{"num_key_value_heads": 7, "vocab_size": 2048, "norm_place": "pre", "parallel_block": false, "init": "normal", "init_std_o": 0.00548, "weight_decay": 0.61, "lr_head": 0.00392, "max_grad_norm": 0.5, "warmup_steps": 441, "decay_fraction": 0.595, "z_loss": 0.0001, "train_tokens": 466000000}
MLP neurons of a small language model. Each row is named by its layer, matrix (up: input weights; down: output weights) and neuron, and shows model dimensions 128-319. Each number is 128 + 32 x the weight over its row's rms, rounded and kept within 0 to 255. Numbers have three digits each.
After each neuron's rows, "fires after" lists the tokens most often just before its 100 highest values on Wikipedia text that the model never trained on. A number after a token or word is its count.

L3.up86:101133124119151081090079128125133139137144128181132100094151085140108074189125097150082228154155134079119074083099143119119136108127183173117144111158120093156138139125155158181102086179136048163138144189140150126114131186149157117116109175121142184174125126131141169142111142169057173114142086145150110163130219155140066110130095123101121151138128193109141172139136178135114099184123116088123166117094137128088106160092145109141117141106128111182075180168138052120100110118126106144138101137111123092119073139162106173081126156151177087144100133075081174083110172096056145182
L3.down86:110106156114111160169157115140085167137124106107145183114078121165131111072170129214157120181148105139135108189147121158123032133040066109150080122063113141135111158133118142101161115079158203136132132145124110134111145088116090110107180095106089102091142160108152122087148133087125069142097174126138099137128095179115155094153116142116129136162159094196144135055118085154133134073139136124070083139120142120175114084128107149084123105104102160123161108114175144095151115157137165096114098129125134182195120143104114148115122157118089089118110144119120100204098137103140170164
fires after: " re" 36, "s" 11, " Du" 11, " f" 9, "f" 7

L8.up1064:113123214169156147127125090103151117130087172170097135137129066149122101159135130128129164168141110125116147131149167157154096151137151115136151158123129067081177162055198173161129113095121113083104096139097200130123099117146189153099125166079101163100164114174160128147122126121095106115122067137191122176151134157135129114096154169141085121159084085141143156144152174118139184101116123124102166153130168173152134098171104117144117144095143130187157157124135116062091155074148139164145154114105133150108180109076181109089091162119161147096118148113135115085148192077121141133
L8.down1064:092211067168115111124090181123111168059093093168074119083137101117164164130104131126120124123071143152168096109162099136102165125117063140089137133126064108114121117131114148122086124125127071127110174173161164177060169116136134188087077115157133128150155154163118090123126107141089139134091126163147128122119176146113126101123168116205167117118112160120130155116114096163109155095140132098116076138113175095178114071117145057131146100122174122111094176097196138199116147136153115128144113126092147065116153113110119112092125145145139160125184123141131118112081108123177131157
fires after: "c" 24, "s" 20, " C" 16, "ro" 8

L3.up1205:124150072116109145136154114120127105105134170133141130144119121165155163129089118077166204076119111102171114146080150101147168093099136110072118146124125089088114115086169082138126159118153163091108155105093142127167153127100093097113132111099168151152106134167164128140112136137104163190170091190135055117161157114180107127069129089045100126138090139135087135141118111087064115071166170100126080089128148158140123117090138113168132106081128168176178175152153063102138127171150107104105126183119108092142192075134151082149147106089154153096157109163107099142127094125169116112
L3.down1205:136156161221113147093189140195130195172132136113137094143110091208118117114120129114114145140113155045073175105162082110145217178151106148101110129067145170180143116199165168077136143141123119169093137061127120069117143127118104147083113067145112143156152111104106142128176103161144125163076092150148132082143116071099151090151156118155095141156179166189084136109135078139111098064104133112157142099106106144112135209093120101085115103162097159131091075181071145170030141162063155186104121198116081116099145125112114167187134144164172112122097159141106114125099141096134086205
fires after: " " 48, "-" 6, "s" 4

L3.up1617:112146136149124158116155077143100147190121172096120118112164123187204118129119172132171137155151134098104142113110125136102170165134178114124083157123170189065113091118102106119092185077182105108096117121095098172133137148128128179138129086103124060097102133104145102094183119178113143116108151161112115141183077102119087147130118080087131115137128124129139116128094151073073137207138150144104125187149150140193116107124106154123130183146120148122198140111141162129108152150151125102095169205106139098113110159169176105166138078136123112200033092154113120147112190106166082183
L3.down1617:196072130159098094127120078133157118103172102137169169140132124091150152117111115163175107108093121111165150157090144110074041181104134105114164083125095181093113148145108145138085096092076079077169119180127072109155134129144135145168098117121141141100148123129142105059127115150141156073112121098161114166112148102174105139128102153106108150185130125179108109173101165097110080139099156128133186094147106170155163151122133135109161103144118136118102100124159174136100100128150096143064088136148141104154138124223109128066141171124174142128123158146107101114083070144095063204
fires after: "\\" 25, "ma" 9, "C" 9, ")" 7, "th" 6, "ci" 5

L8.up785:148098139181145110129175077110162138084074156128188142145111159163106117139118112153147112156159127111146121161073140145090117128184159094175064123123111146135125136117136104126104121089119087131148118139085181201101193147160174095117158159131173104160130090135122140110147139101146117137186104097175129138136115099144124075132115091147134177161113099107052131176102129143086112150099135156133137132127118122144194198155117103117109093141057159125196122141132130101120117195080107052140170113133167090114170125128139105111122126096156106192112129126093107116135227089145119167
L8.down785:105149128089059109174115128117108131122185089079077134135180117118163127136101180105177145153130114105161166145162112174096130113136167110108110174115145126107098184132144114163145102143138098117086141086149078089140161114059116097144054144143118102149135146147109118100136108116133132105146120106155160120088129115140129114169097108164179165194129163117106159108200139110156126089161157155122107186069177115182065129093165109155082168152181084139116068115100130154165156151128168112135136155128156103125126103133122155173080101156145139054141104133140120106170100155144134093
fires after: "s" 31, "c" 10, "ho" 6, " P" 5

L3.up1712:121135153127147151143174122114105143142150119122138171087171108186135090138136107143110123108148086115131108085097143108171139109127150116079133132097150147088154082077123164094143129115125131116167140150110152092144161137059093104172154085141175107151106084050110053122097115158113151146170125123112090103145140105194143068175117138101169110124169087138156107176202083089093096099148146124146073114129107157135091143113128146160146128092104140126115128147165133150126062079143062144149120107087118112116126134073172102161149135164106165171185081098204124158033136163152143133
L3.down1712:160113142096102160156069156131154174045120128152163112125069155075091187091127099170136181176116133099185165195139087098165111060125107132142149115112155111146067166184177108118173057149139101131164095153109160128134158142096182113138158155138109151100128117102132115091124109142137132108177093119146117160106140093138146182151112127109137123129218137087170165086116126092112212099088115119107118106079165171135103113124118104111148141126150113145110100106096129172116188082110124161109077104117157131079127126131157171118156144112132125120097137144097126141174127102140165092
fires after: " " 68, " p" 15, "s" 9

L8.up1580:101198138129138085141116161122112079141163132080079149110129087139110144120151082136124119106110125158168160112167134106167139150150181158141124142173204175173142162120141194127181080111126123113187151129086181092179071027096123151072152067114207144246110126160149136161105132125151196119091077086123144121075124096092089119081125165134071096135115155132171122099119126150124134101174103115155114109129135082151125167072093189089112133091094142122132161102168122077087123174147107102143131131135087162109121112140138120125092122159085118092121131105121095103118097118126117082
L8.down1580:054118121138139121137059181070119138120131119208142157170121150106108173121203154098147148173122205123123102126167083162155168140109146147133152142053123123145099091145120085107120118154162117077126169125141169123117159120136180123143121056159197186159168131085067120117159096086153110146101162135104139097143101141145124153095154106157114065139079135126105144138106122118096136152122139158103147149072147119143158154148148141116132154094155080158117169159143138178167144146169150155136125145086127170095162159070155110208164116101130144077188119140181186168182216113060147051
fires after: " O" 15, " b" 13, "ba" 8, "ho" 6, " B" 6, " M" 6

L10.up806:174123116149107102108098125142184049163102169072121076143200128161136125124079147074165107130116127084086126126144141123133091128124094143097128117173152113183115143118163144127110092132096118125166133162198151093137105150154128126117094146088120116124108086182170173166111156159107129116158092097180138160128124027132083153113136048084115149111033143133126114154134131093160131120116121141138194124133170125107072109139122158150107145102117135174108115195134146162097146114030151064105142129146116189130123113072114108129167096155157066113174122116064122121176195107119123107
L10.down806:065188105108101120116066101086121181095117166093111140152111144168177121116149120051118101098186123104131102179167067108120113103141053092117204154090123113153143139140124122110147170144115130140100151216129109191129111083123164121152136096097155147153109146075075125151091144087080199208155126136105126079174147120157119126168061073091138149143145133181134150182161139167122083100156090158072102170117137119107156131116117157123116149152149101154184167150191114111102077147128127170139127146222129132103135125118081145160122148145070104154137081141139095150106097162157098159
fires after: "s" 24, " S" 12, "n" 9, " De" 7, "f" 4, " at" 4

L10.up22:121133141146145143166123098126161146124141146091114078154127106190132114125095185087121109184084151164091094173152101122115108195110126066119126139167093144128084150105166150157092088143138131062101128126134146168118111127238126155113111109062146133144096151109144162101142201169076065127125105114150114144144125119110150120087159100144183133106142113103071121105172143151061120102114112109156201114140130051117183132152121125148098126121129156089205176096156180114143071175123123090087131197137119124158155132175135123134163136139144156137132066110078120062112168130134128177
L10.down22:090130084179086124122141114116141093057126124143165096149080169066149129130135060077127131113164203101113090133146100109174221120103082153148110182078125163099166143141102115147172090163107093138166157211141098096103136152128129129085148170103120095136118105142068184202017079165128142192130161112120120119140095145127115106132092133098175145153095102157154136190052110114108103130109128100105107095133185132172154069163176097172135114141099116159077181182128099165116170086083092160083099119157069174139142112127113135142161165127091178117143154166110154120129137130132159093
fires after: "s" 25, " " 25, " the" 5

L3.up1062:073090137145088108108161095105077097107167073094157117131134102166164115081150119081169095110126157080152157085070138173133137156158171081120135202137110095117196085110150056101149137186194083122148138167164142154139128120140099121128139114148144077192134116101108123179082135159156088160119129057162064109108146124196126125080117100152111092181165133139119161161130156136098036102176153140112139066100147070141091149111110120172141166137172117144140136164137102147110087147101171097168117148116104113096140086103183102194154105088155137184163140146192129160112073130159164083
L3.down1062:171133162109132096157194124149132107137189162160153111094173122131140148153173129138155139159139078082145138115092092110136125140181107115139145079114128168092103107141172128119119130086082157177137121110178110144183109077150138104133095116132123143118159121179152119158102168138118111169141154143123135108124165069063105170108082150128177137174140128115127137119138130134148110118153125116091161115126091100116153112082125152080095066136090101122112153059131103173095207120094106122109191118138188178196111164115131127087152122091159143111175181131087097102104106103103059123
fires after: " " 35, " p" 6, " f" 6, "mp" 5, " general" 4

L8.up305:080183125084207126092122081103156119176137155152135103133151083120145147123081113052102115183126152115107135096151129088131115117113163146105091126147129174146094160120120122154096110076135083077131196151145117123174125128108162154066205155104083126186098096220153096104093139135107172108106102141138146153133114093207094112120171144164126077198121099130186115230087109148135098137081140116086107137178141072160148096102163153193070122162087089108186126071134093065156110154151112149131150162111129124104134181179123146130154167148128114054135107109088159117133159141102159063
L8.down305:106128142236058122154112180194187084151174083115141100158116126118120143096123158138108165032078043143161152120125102137148133167172130063161217080059163122171115094072142086105141137144106186103128137176105120129122050159207128139191163079128173075105135129094092111124149068095087121127103191144141148146191176174077130166207103132131134110186133123173106201107115103148119085178144154095182131116057101140126108130090077098140124112086170086137137125120126117141134130173177129078137138130084157122158112109119113110202153138099181167162106106035134137089082126140113146144
fires after: "lo" 20, " O" 14, "o" 11, " Ho" 10, "ho" 6

L8.up1314:103132081169093152066160140108082095140143185131119096124141100150177075162075173186102130122175148104101108159086169091112080093082105113119137109094102141161124121119141126089129130190173121099102117129163096178116115121142173138173107113152151147161173123122160199129164146154147092116173101133204111122121123094188124085133134088203070065110112108149139130139130167152108175130179091185105171120125122058166157166116112160154130095186068123148125163113111136145122175110149104101085100104126131087085103151120155114173105113189110122118055141094090087103120104166163137083
L8.down1314:142128132166080134122169119144122150120145132071134120111085109136150174127126161089129144102068143101196174126146129180115121109084115103140139173156175085119123126141094201074150187138138146116149106210105112047128091169218133061114137137087111150094146090114089125092122158156109123095135155151032087128153158149160111166141076169166129086119095089131201170087116084117138123153120118133150168145077079155166146113154098123144170161138163144143105117138128128094109068159181077132125091111115170154184141128115122103091126142126092150136151130151082120142129140149102060174
fires after: "\\" 26, "_{" 11, "ma" 8, "ci" 7, "ome" 6, "op" 5

L8.up640:104143143085127119135125096129143148091138090092161079176107076206166143112125155097134167093131157174080150129131159062169146114128106132143096148152090127148130141117195199158086106090128176067115110157155123115162143149130153152144158053106166129071099083182140151109126215113125085113120110146097049138153173154203067133119213137071157047104112140140133100116138151093087161017141108142101150131126116133180142137160098093149148102115164161177108118165119085137123142122114089156184093119155126154132114181093155159135189127108077121113105086154131149080108155148076192131
L8.down640:138145103172178191194156114106090166126134169123108131096129094067138139097178128104164170115155177143098154130165097203140116151111157138180146092119166097161157122176079122080114175146139067188127138096159140150162097148094107138107130125170171091122121148167146106126120099117147124133163145108093177127136135145182140063101090193081139147091122121147143135124079145141130109139072138180106133114099143102127114099075124130162061200146226170067156150117119119108080147118113135117143133118107176165152110099168133131164134194134127094164143113088091091161134095136114119162
fires after: "s" 20, " " 20, " Mi" 10, " (" 6, " in" 4, "ro" 4

L3.up1446:201131148166118110111098108145156137127087127112059158151068156088129041140125136040142144152224151108151093156076143184108107126087190086136116116147122187088157162078097066121090141130130096095148135128134078151109154129144136179103117145127118124105145090119126128104109135141106144118160127087163102116137142116107131097137157148123095186147172088148137112143109165124121141113121111117132146116105193155172102121146118162120145103120084108104143140084151133054100119118192147179099201124150167120067109133099168112097134065192113140082127170108150182095108153130074168154
L3.down1446:126051126107131081126072130028161118141153136160141084188131150117142172145107109064102140109104171136155097132162151108120126069118089089169127162089132148151143114166115134110159146188164181095120169140055168074126114127154150161133113177121163118140161047120138114094098147072207098158146179120162141189077138136162165166115104174049125104152125123097102147117125136131054122096165142116089105117137139101155108093153146098148160147124162086119144167123120101092160122098126092098077112110137159162094086074135165162190104071112156049097166109081174111148137117165106175093
fires after: "s" 51, "us" 9, "n" 8, "c" 6, "t" 4

L8.up1506:150059140149148161130149105149139126077146115105139161070140090150119113169122180138171082106167124078089131130110166162158142189090115099141142150059142142089112105088164127150085127106170116130150128177072178165174175119129129142151077072132152200127125141183146158160134105122168186166146141116118121148136158140171086127109204121184124131171108082145096164192135141129125052120113121129159134139119112156163169143135146110108140100059094135145178158150130183107127122159120056094066131086112139136128149149194205084155157055128108124185047151234101150111079161107099153152
L8.down1506:107196110140115172178146133085124144153105160140118100184131166132136141074091100104099122147139150129092114139143160181110114103121129185110092127100082111051189170143128185129152158074152123086130125118177159110131153078107136151128126134122133108121124109151177159161087197157116108114105132148145132117184081120118175168167142191121132220118072151147158140123118134073187137104133124126104113121056151125162094179086104184108079111144094163167134171132195116150200094112122108137168138087087147095090127152124122157070156183193087127110130071090135135138063145137110078129
fires after: " " 23, "e" 10, "le" 9, "c" 9, "s" 9